From a checkpoint of a small transformer trained on Wikipedia.
Size: 11 layers, width 256, MLP 768 SwiGLU, vocabulary 8192.
Architecture: RMSNorm before each block, rotary positions, no biases in attention or MLP, untied embeddings.
Training: a variant of Muon for these matrices, 214M tokens, 7028 steps.
MLP neurons of a small language model. Each row is named by its layer, matrix (gate and up: input weights) and neuron, and shows model dimensions 128-255. Each number is 500 + 25 x the weight over its row's rms, rounded and kept within 0 to 999. Numbers have three digits each. A neuron's up and down rows have the sign that makes its largest values positive.
A block is one neuron, or neurons of one layer that tend to fire together. Before each block is what it responds to, as a language model described it from the Wikipedia text at the highest values.

Responds to: Coordinate seconds and mid-word tokens
L7.gate106:491484576507524520512454516497509535487469522514530541508535463513469537498508511511489491491537486548483522474505466497507500528507480485500465513522492485491531548495512550540515454504544504520525471499500493510447492538489474468504478525523486526523501500500482518498499502498527485497492481476480551517535533505496496503491501513509513516444479536462503458514497518491515474492522
L7.up106:455504518474489506432497470455467480507500513504472505470530526490526502503493510563453549489533503505475497521487525543477519513518507497459483477508473529465502516454492485485558505497485491520489500503495472502528505496521527487493527487474525519475498512480512521487466523492499546489493503463471526483496467535517465517481523486509488508547535512503521518462520538513537479516510
L7.gate200:496492545495518557477483476551506530428469504503525515495514524489494493460491504503489516506518533513514490473527558502497528507484526503475475490487540492524515522503478506500511459522428473530460500468474495521468510512503486504489502488504456501500483494459512481419490510496525526456511531530539516522489509467477486488464486512511502486495507520453487472485489502531518489544484
L7.up200:514497522512523496457477525527486508522440522507469493527455507517507497483547518476477518543499534502527481469511469519515517513509512484490500493538474536523484501469423524554516546491501513479536508498516505499455466467526489477505499474515522514482537474502468500451510480534475496485496536520515512508478523510488515512492504518535485479490488507517464506499490493497451491502487
L7.gate267:465489507486519520480457512489496500511558515535521468494518561537465459509519460516495530533505529535528489500526524527546557545516525540518518481478470507480500531557478535533462530497512506488468484510480493445476522484492520507471511474479482509506499520491458519474520474492489502522489463494540498466510523507485535528539499544487503478505528497507493490494529507526502468536501
L7.up267:505549567505471480494500515496452537506496469499486477463502471531505505487514510503491508516517513482469505512461499491491500532484508507503479497499510515501519515493504509482496521513526514467450465485449530517513489464508511516500533487487497508465491509447517469499448522489532554466524504503526496515516489477457510528491504472517465463493508514522518475515458588497460502492469
L7.gate533:492516513506500490473520522477468494462496501549497489511523473527494465519484502508464505443453505483505514459523464519501497517509480543462425492462485513516495495486500501510522496500512497515452516470522518495488521421503462478528499510513499548492511507511505497478466512496527514529475503500534510532484546496542531543515472463506535530472556539490508475492496512519465546507508
L7.up533:500481494489461459507524509481493489529491490460529494513499541502538501535495501508491513499501492524497546470463455500470493528541503486541515487452489492455482517536490514483504492520518492525490499495487507467523489517475495484508522529507489510486421465497474469486523515524487499510520503465439439504540518497488482511501473477512482530482505471531456472543496500516461461503495

Responds to: Mid-word consonant fragments
L2.gate189:500479510526494527495519515481500525505521522514509534499521489469492493507511460501496536527496463526480555497463489498513510515515478520484474519534497479520542495481500495560406533494544495479481459468472488509479475499519539486460478495483486499466501500508502515467492498470540476488531466526462473488436498471468478586491479481474481503537476524506472518509455565492501485445463
L2.up189:490489526514494526473506559454495512454527505506499525505536472482512475468481484466523552490545514506482535472523515524505497492509502497504484473518501503523450487482501499483486527516519514514500480488503510502490505429499549473529499516497498560475499526481506529497520480521546505480518458514485490475488470516533534554480482489482476541509523513493503500521478509524479457497525
L2.gate362:484541525466515503476551531501577503548482496468491568493511538519496483507488524512483511492524471488545488472501535491490500480518522505528504559470501491506492508489501516510513505485463481531460424493499471440506489481463539465505483518510570527498544470538486529501492503479496532517516489533453516492507524483497539530533516536512527483475471510519529549489539496491506484536494
L2.up362:466503488543537529462521477423487498543554549452512508521505456520484509501490493539471506532583493499501524512512518491474485516516512461511458494460496474514518480482511459519465485521516510491510497512486487475526544504502508511466492544510503512517496524477533472481452525480517526533487479494517497524516471495480475489484487555520542481488480507481522463545515491513538508509526
L2.gate503:509450486509540454492529431534491507495510537449470531505502500514449505494459486521478511523485490480514466487555523518475519488494501479521480487484493479496458509522501512489485488460494491506488514499490504453488495491530522525473452494510518472558488524469495541496494489484475493549525482465513518471491478502490495515502481502511488489474509538501520471486448530531520505516441
L2.up503:499486469542466505512523464475538526531523525530468485477513460511497508456500469498438493551511505512525492479493517518523525515490503483480484489478448479464464479488463492466484528494499497544475488477504542475505562494507476469490484475515506467487518528476494511472491474519509480549520474530486493487502500483508461468516484540496433473519495504539514503515532508542494480475490
L2.gate531:511510469534509494542446467526487485513492491459467540483478511525459508505506518507535535476475484481431512480510514448538522515489492513486539501468500488512472477492448505486475489471488490465522512445493487473518518498535502470498515504516497555505502486508525499479509481518451492544447492476497510472489496488473549543531511474482468486535504506490465455453463503506490516529521
L2.up531:466508477519472497516450460511534511511477459493508510512471498508501490515479541517564478485490518505465510497509536475476508501512473510474524451469487509490454497521502509510478482459515483467521464487504500453510512469532495466487492494548508528492511499486512477507499480505478512532476514462488519462486508471500531525549478498492486517504493513516473511477461556498515521533501

Responds to: Mid-word consonant fragments
L7.gate102:525491518508480526491517484498478505556479525492513513465513496527473518504561505497457501515509499536534511444497470493501489486469492508490482553477477506528539516494495485528435509477515552520509486474486508464514517502501502477482476531494549484476490473491510485456531542450517550475523484470474543485479503464507484505525482463503527474495507471478456469522492509513545496516525
L7.up102:530447512512508531478536493474470519520479487494492515472569516526484509478551477479486526496530470538505486491505494489476485511530510525481497518497523486504539498518532465542531542516501488480478478507530484460481515484488511502499491505512492520494465480464528524489492545458520499482508477502517521469542498502499492534480483529523492488504528492520472499457513523559537517489476
L7.gate181:535457462483536534498488451537491488501496522446498484492478493509497521532518537471503427530490454521508458488509543465525536447490486564516522504465481489502511484501491524490473498515500454529515519499505445500478514468496509493491493522516476496509494499458533494482513499494494546466511494516503522476475490524498480500483473489500482432516524496457491505508488511506508517502495
L7.up181:492493537485456512524498492520489482544501494491465479488509513478510512488472512528516533497466472497515521465484520452511530533527475501477487482499491490497507515520451477515474514459487491484506509576475507504487492472489530508475478488500547519505475445470492510501511489471478509519518537517548496496485495514531468479500521521573509460544530504500476499503500472464467511480456
L7.gate214:526510476540501539477490495481469472500507497515457490492514498492484503489514477485469517535513491539501471506488544494508485436511482563514445514491521501468490486492495471503472519468469485504452546503454500476468489506512517483488497487542511457509513506508520491487569506480491490525533479534477524500494481470507493509453476420520485505522519506507455481517484489530481501514482
L7.up214:485505470517513528485528456452537500501525495488500481485488507511522521449544492495484490471472509463469494472468540495518532531516546512482508494471481490510503445471503541507447499477537514535524515509441498457525490486468507495495491522538510512527498533497487522523514522505497509487519515534480449489509495521459495533514480478474516472522545511525519531479523506517495516534515
L7.gate500:469505491535492515467470508499508499514500497500536469519484493544541480509526481519496517533526474480513509483454501505466507503496480494534518515523488525541473446513497478505462487466484500519448460478430535504506484482525549464497501506473459456513510526536522561487531489441501497451511484507548494500526505478531495529516462477438509519495466493470513523521467522480498530510529
L7.up500:526504502544514515518499494501509464512449536488509502483491502454493537491488512527488499528483521466465512471538509531521482487488497534465528513511522503441482494516500510529473504461489486527485456473489517453488477469523491470540485548484470494529533483484498493488487500525521504518540525491518508480494437493522464492520455464487474513470508476468446486459494499474512492473480

Responds to: Citation and title openers
L2.gate33:456534473459454511486496515536491467535520490439485504532555477542446544508541523529546458524553498535508510522535454464490518478470461479479477532482476491487540517507495497510506509486534493543446531484472533472502504479496529492474509475490516488503490500517483518471496508512494467496531502494452497477511482520497490511495496481489540518503458491478533506517486510475495469516485
L2.up33:462489542477473480511515550518485506494441510497497497517540461533494486469482530480489465486470525515489516495516525452518486491434512534513499478506455492513541492497461510513491465465514480474506493542506494517504483493503523472466540488509536480467500507520491493458512522543535495478481513509476480452499511530522532528457493499483546498484483514494484474527468502490512496556465
L2.gate80:493496451500491498532475503533469540496485495474501489499539491485500504509480510493505485542529529476515519501477528478479477461527487526482530491507472483470503517474494483535504501521511508517491488543504458437545496498478550501520477495501469521469520545471532492493513544483481472490495497506504448520490475492491494499476505500512511508504477484517505544533455547444457467545468
L2.up80:529510528537479508465509494522508493499478457508534499491541472486488528485509488439524530498532539468476495493513487491488482485528519469510523468496526475465496513455479494474499513510492516464495498504518482487487543465522543500522485509508549503479498524454477476496501529510523504499473466506506490464561517468496519515483552484465517504483535441524514488479476501519440488526453
L2.gate240:499521487469467453479525518515507556511499486460476522528538503474541491499517524513489525498482457508557506535471524490516483503507486523518516487515489476494510489481475455511509494505474477480441442472475519495459501534536544486479499494493496536545503479508478488502512536513511460509478499515468456545475529478500513445509475526499535504483474482477500524493505562465510470471470
L2.up240:508519483473513494487513509483509559503536482476482498523558508516549483483507504515505477501482492499527529523504521548497501476483488521497497477541463504500519522422486509505484508495531473464493460515489536478467511495553487534492490487505520476542525480487481513478537523459484474499481515430462528512482517484483506475481507505501525474514484483476486551487520556481468498498454
L2.gate555:517479521507521475518461498459467482485453483545475476517546490546533533521509574516460507519503539478512514498502512488510456503543513507546517524494507475439491518518493529537507475479472501503494529502450460476519529515487532493486544549500529519467489511487479492533502518474524481491516498510506505457523528517490517462527506513498527482529481522504518517512500513529454478522489
L2.up555:524503499556522468494453522463470557506482505570499480515542523507532516486501561512502494525449511500550508493507508474502437498498456462488479537522479470461510503485498502514492478496460475498491526533453458460500474497480543500539527529511491505487506533513523500530478513522517496452513469532522502472513505529495483430498504496494561465511511542485462543519501528524494508504473

Responds to: Section-heading markers
L8.gate239:506508516471525512472471494484529457508488492537531483523448508545528501507507490469498500532491500492507500500489552540513500518509526482491489492481506513540510485491512502510479512564507477471495456502495498531516503512487500520470506490526507474526520524505494473444537479490500488476555483479456480522504491501513475504476532452538482496466482497491490498495463478500472486506551
L8.up239:521467511497515476502515475508483484515490528506505507511505487430510550514459493492512533497489519527481505462465506407517491493529554465501518523488433515415524526495449519506534540485483508461467532514487506493471540525500482511558520460440498495464501471495499485499461445522500483518477514539525491483521485469481498489493496551476535495513498514488492489509531517534502541507506

Responds to: Back-reference pronouns and possessives
L7.gate180:494510511524493537447528519500466494493499494526481501527495466515520529480517459511514460511477512513485503488508488454431521529485479530523524519472471454486484477517501458521463514515492457465490456488517491442522506496511501501515480526496516493441542532498522552447483516501519452551490494491483533484543551496473523543520519527483491493470469523474523501481492506516487543479493
L7.up180:497506493498487493539495516488467532526506523554516505474543485441496498465517501434477500477500497502536501506489520457472519501455527510505484493496504497515508485504491520566468457478523454514514487488538455508473434490497510508551489477490510512467497508502482502447496503508526531529462498467553505513489489479487499514479467500444484541490487478501515531505469522531479449490503
L7.gate194:474454541487460469468445498501473477493532488484475473476540479477496441477482529502509491522536483519539534495485515467496491489486498474500497496515488496542521482497526521490492529502514502522515496492473511535532450533499477453467483528517535495448474522502534497499489526471458500531486481463481501501469444526494554546446511492563485550499548512508501514515493508516513482512517
L7.up194:506484508542464475516528541471478508499484534497507479494486501463477492458478481501506462552539503487524512443514495533519487523506517516539500516513517498484533508489519534507490488482486526496505500511490456468489507505474476474493510476473502504471461496507450507489520498532512555468483525532471496522470451506501515470517485534505488524528513528468528515518530453496519561450517
L7.gate574:467503485541496475530487526489545495473461535517498500503526494534528492517480504495458488518466548511504484464497486519511474496504522495471498503502525441502501508545507520534519500523473504525510512520485475479504504520529538520466513500544507515490487513521501515440479501505496461523434477511477522477505577510492520452474484512489515481538498501540496520495495491504491509530520
L7.up574:504505464475514518494489509468469499476511508447518445484512462488496522472498486499477534554534479498540483517499479504483473479459509502529542489560518474502478485480525559554507461506513537486515522486503496494519446501463519478480500504463487456462485497491471540482512524494514507499502540478536501525524514534478468493474519482498525486489540525499525514498507491499490514514501
L7.gate624:478501433510506473511535534467482509445488477527537485473490461465508509491493511514500511479495501516538509533516504515497513511509465518497467460484526481501556482485505525477500494504502540496489514464463484515498455500490541498494504533497499528492499544482430474477474476519527531532495483519479513480508524451506506497512447468500520557484473498511526519522481496491505482517498
L7.up624:504506501524468491470483523513526489460535489511538475509478492503527503510481525492488506495512496526491551509490460471502477489510474496503488485499496518486523453538494479536492527524452484498478479532459435483473519497492477488508449523489455475448506496481512528527521482531515513523423455448514456491498450469487501510503493493502504497507517539518490549539489525491488530503466

Responds to: Wiki section heading markers
L2.gate125:549517512516482496551490476500490490465524482551476480488484474530458540497560491489510520490445512514479496487531504510483519433493459501463481519497531520484533464482491475491524514478508521522537499510492517521493508490511496491504480498509515514475513498497460523486519456522522455540481525548494500476495485513511510464495448487515509505522473503487468454483454485470531544467493
L2.up125:514511509469490464447501489502507525459465471504554498516512450528494507554512511467474512496492516540511495490537464533486520461497491507498433483491471480509536531481495504524533514547519503506474489509494488510506471531515531438557533516531518470508548438488471471479491515489489478479480533539498476504490509513519496497500499528471539495482480487517433493502537463467521479490523
L2.gate364:493436504529511453515489516507512479552482547494486473488514458488492510513515527506494464499466475499504506525487516515488512480489485521490498445494485516436476501510479474488530539527472493514480506513494512505500497516534500484501510501471491495520520484504499484525524466477527489470529483482529509487492493460538507496498458485548508517454479528494512496475517503501540464486537
L2.up364:513487495516532457523508460538446499513434516464470460512476518489534524468489440482492528489514474536486517504495497491486534477482479509476467506519463469462522495483494509491467532512456497487455507511466501518527527489524528516527521509509514498536483493476509490533507493513536510469505517491484491486494529508531526522512521540487516510525488528497524513469528471499525500501555
L2.gate593:522527512540545513516490499500501463492470554494516475497529473494533566481540519501528462502465506530501525520510517524520473519479499531508483497502496476482518517486498509476464477504473535495523456480454492513497541534530514458545530501535526478485494526478515478536463456532516466516500513479492524489530511475528491482508500460475499537535536480480474459548542501473507517481511
L2.up593:533510503467539527459527523528477461505448498475478520475473501484515532442485483473457500466478520491515518512492524490500501490468488490505468498524524510481512500517516462503505499473504541449489505486502519494486502484477503481474524512503481531502506496486522556466518472533524508547522456475492522441478520483506494512515498498514443472529526468482493508477516474449490514492467
L2.gate679:510511543498498483492512467486493512566486482471499511526530428505515476484517482518481507500457505471512527503527548463510488450492495495524515458526483443485529546487521464461546496537500544507481432466480496503534526461490507522488485510438501456554525520498521468520496485507493522542477487468527506532498494505471477549500540494504496536486480505514528466494538520483497523508507
L2.up679:516472474490483478526456483525507540495490454483540496468491461527516476486535491504501532498486505500488469474529523505502521453476462498509501490519531458507476495496483476481491541526551518531500464499507535498503511465510526501514476505490474477499480498501532451510504504494462509489509433487519489523469470491487507532515516465499515526452495540485533445502496527467521498509494

Responds to: Quote and cell openers
L8.gate335:465491506488444505471487509503493492489492481497499523479507502504500501500487494567466485503499462503531457462503570479497497505516463532485477486484538505523463495485488517526500483509496468514482487497496461531482496510505509510486498498527504485504486480467500482497503505475501458487525513512519515529494450527458464537525534505544508474529495517487510550512509514483506527555501
L8.up335:447499510503494513519494498489460499499487457489502488512519450464471526494512516487502501465493490509502477464479507492478538514537493504534523485493473469540486513479478490518501501491512490515531492485466507507505425502505523483510496497501498528502464560515492522506498527515521467487468503531497495456531482528521491521520469472503491468478509472434537499499479521485524462504502

Responds to: Plural sentence subjects
L8.gate759:535519473514515495503541510547504465507510491562525449521508484530480519495512486514461515491502522437546518510448482510466521487514487480499500513502514506487520546499496522535482536573504501514506506531517466503508470535509502482472491467458483503454490478515546509507499501448534479488493470493499508516483472468496486492542503460485493539521497511531494537522492520507520499527546
L8.up759:546513477523519499481537526516514480502526527551533490494477450513465495474490495515483483540483495492557477517529491523490510514498501494513469516535449510494514459518500563537502504545505502499468486464482502516525528513526518460470521477449525499505468468510504531469521511478492441464482488505482531496536519516465523484536498472489495532501509559520443501464526523480489498499493

Responds to: Wiki section-heading opener
L2.gate19:502474516517504511486537469454538494511494489492526507519504480503512546429411475515530498482488536545499511502478453551467477501525513499494468475520481475487508470494502517530491482481508538494537523502503526517513501497508519485538521489516528482491504495550512516482490479500491463475483464534497490481509513471457516521476527512472492496551506475504494534469557507438523525469504
L2.up19:512492500508456510443475500524542493481481463505532520511517514511492528486461429496503505489524528531526549496466469540485497499514491499478479456487479467485514496468565506497536477489531536522529500472487546528529510488530500492526540530517503498496483480482516469482506483475491469492489482514512485488505455456460513534485493529487502510532474500455504517504506494500519463463520
L2.gate398:530463519551529500542530466478495450474511529488483515457484471515504488477510508495504486461523515520496557514458496537491470470464490466498487476486473488461520499516518453494504511498448502501494484548481525490469504539495466487478530531469495499525480467477508500482467495494479551540534502473485515474498519516467463549533505529497482523516491507491499482428499453487494545502561
L2.up398:501469518537527525524522491476497462454498498459498536484473463472501479491521465485517501481520518505515560492496485528502491493497464520506522447484480525481470539484493468470500543495490505487496480534455514502472518513485473521520522467478491492524463457493479505495510470470499542486526488479500537494500490482522451539503513497481491504519496523479524479439566424520539513524550
L2.gate423:530529472467481498499476500532499463506515462536462449493507504489478489486455508538521514487467472526494498529485528502499544457519491506430505492484509446520471471478537513527511494496493480538464514466526489501496513510525515516510485560512445539507485481533551508482530510472506513506505482516530521538521446481485460527457558486478501493515482531499549528528501454474523521506504
L2.up423:507532496509497529501499513518489514529496506496454489451512487555499479512487491479553476499508494484508522537509499520519488519537528546481515492476506551450514508530535503559471505503519517538486468478501514493543502507470494470490525432458494514514526489483514457520437502486464479507490494540533521537537449488491490497503537506519533504521485469516504488487531501470471476508509
L2.gate468:555488523529546495520461473519505480497486500501546496474529512521487472496488516498521488504511535482528498486508535537521474515520495506513553523516462535494473545485477487492496499524529529531509484523505533515473555483470512451492503477513537490475499460487490510512491523459440493549516472466521528524479539521492465510497524478537445529524478536494496508501473491504516523507492
L2.up468:504511427522475496493492513521496509477501510592465522535456471474484439536502478519478498517499448513499536483533488517497517479522506469450493498544569482463523455473513459501521481493498541518465477530505503466497510503524521499531524499507509480494537500524515448463495444513450519512500492477479478523487501503502475500501534528526553481519471508533520530476498526480454504500519

Responds to: Wiki section-heading markers
L8.gate179:482497481511488519512492485519551499501506488492536503497508524542524531499507513531471464523491537511492509474479551504499466491512500522517541464471519466565517462484538499489492490535453496472458480472457529491477410496525461464523518484472503486520491485521504525525485508495471516523531494497489503466497459473495501473535461491465522500493522520493423486534505505469531497521490
L8.up179:517522439528517470545524507529452513510509531510554491508502532508511503478534554538503507449486550484525551533517514541527491453462505471466497508517480526484539487517508487534518461529532549487517475529478524483518511485497477502505499484487533463508524513546497480532518482480514489491494514431521495535509524492506478462488481475490524459450517505488475481513527511461559502442489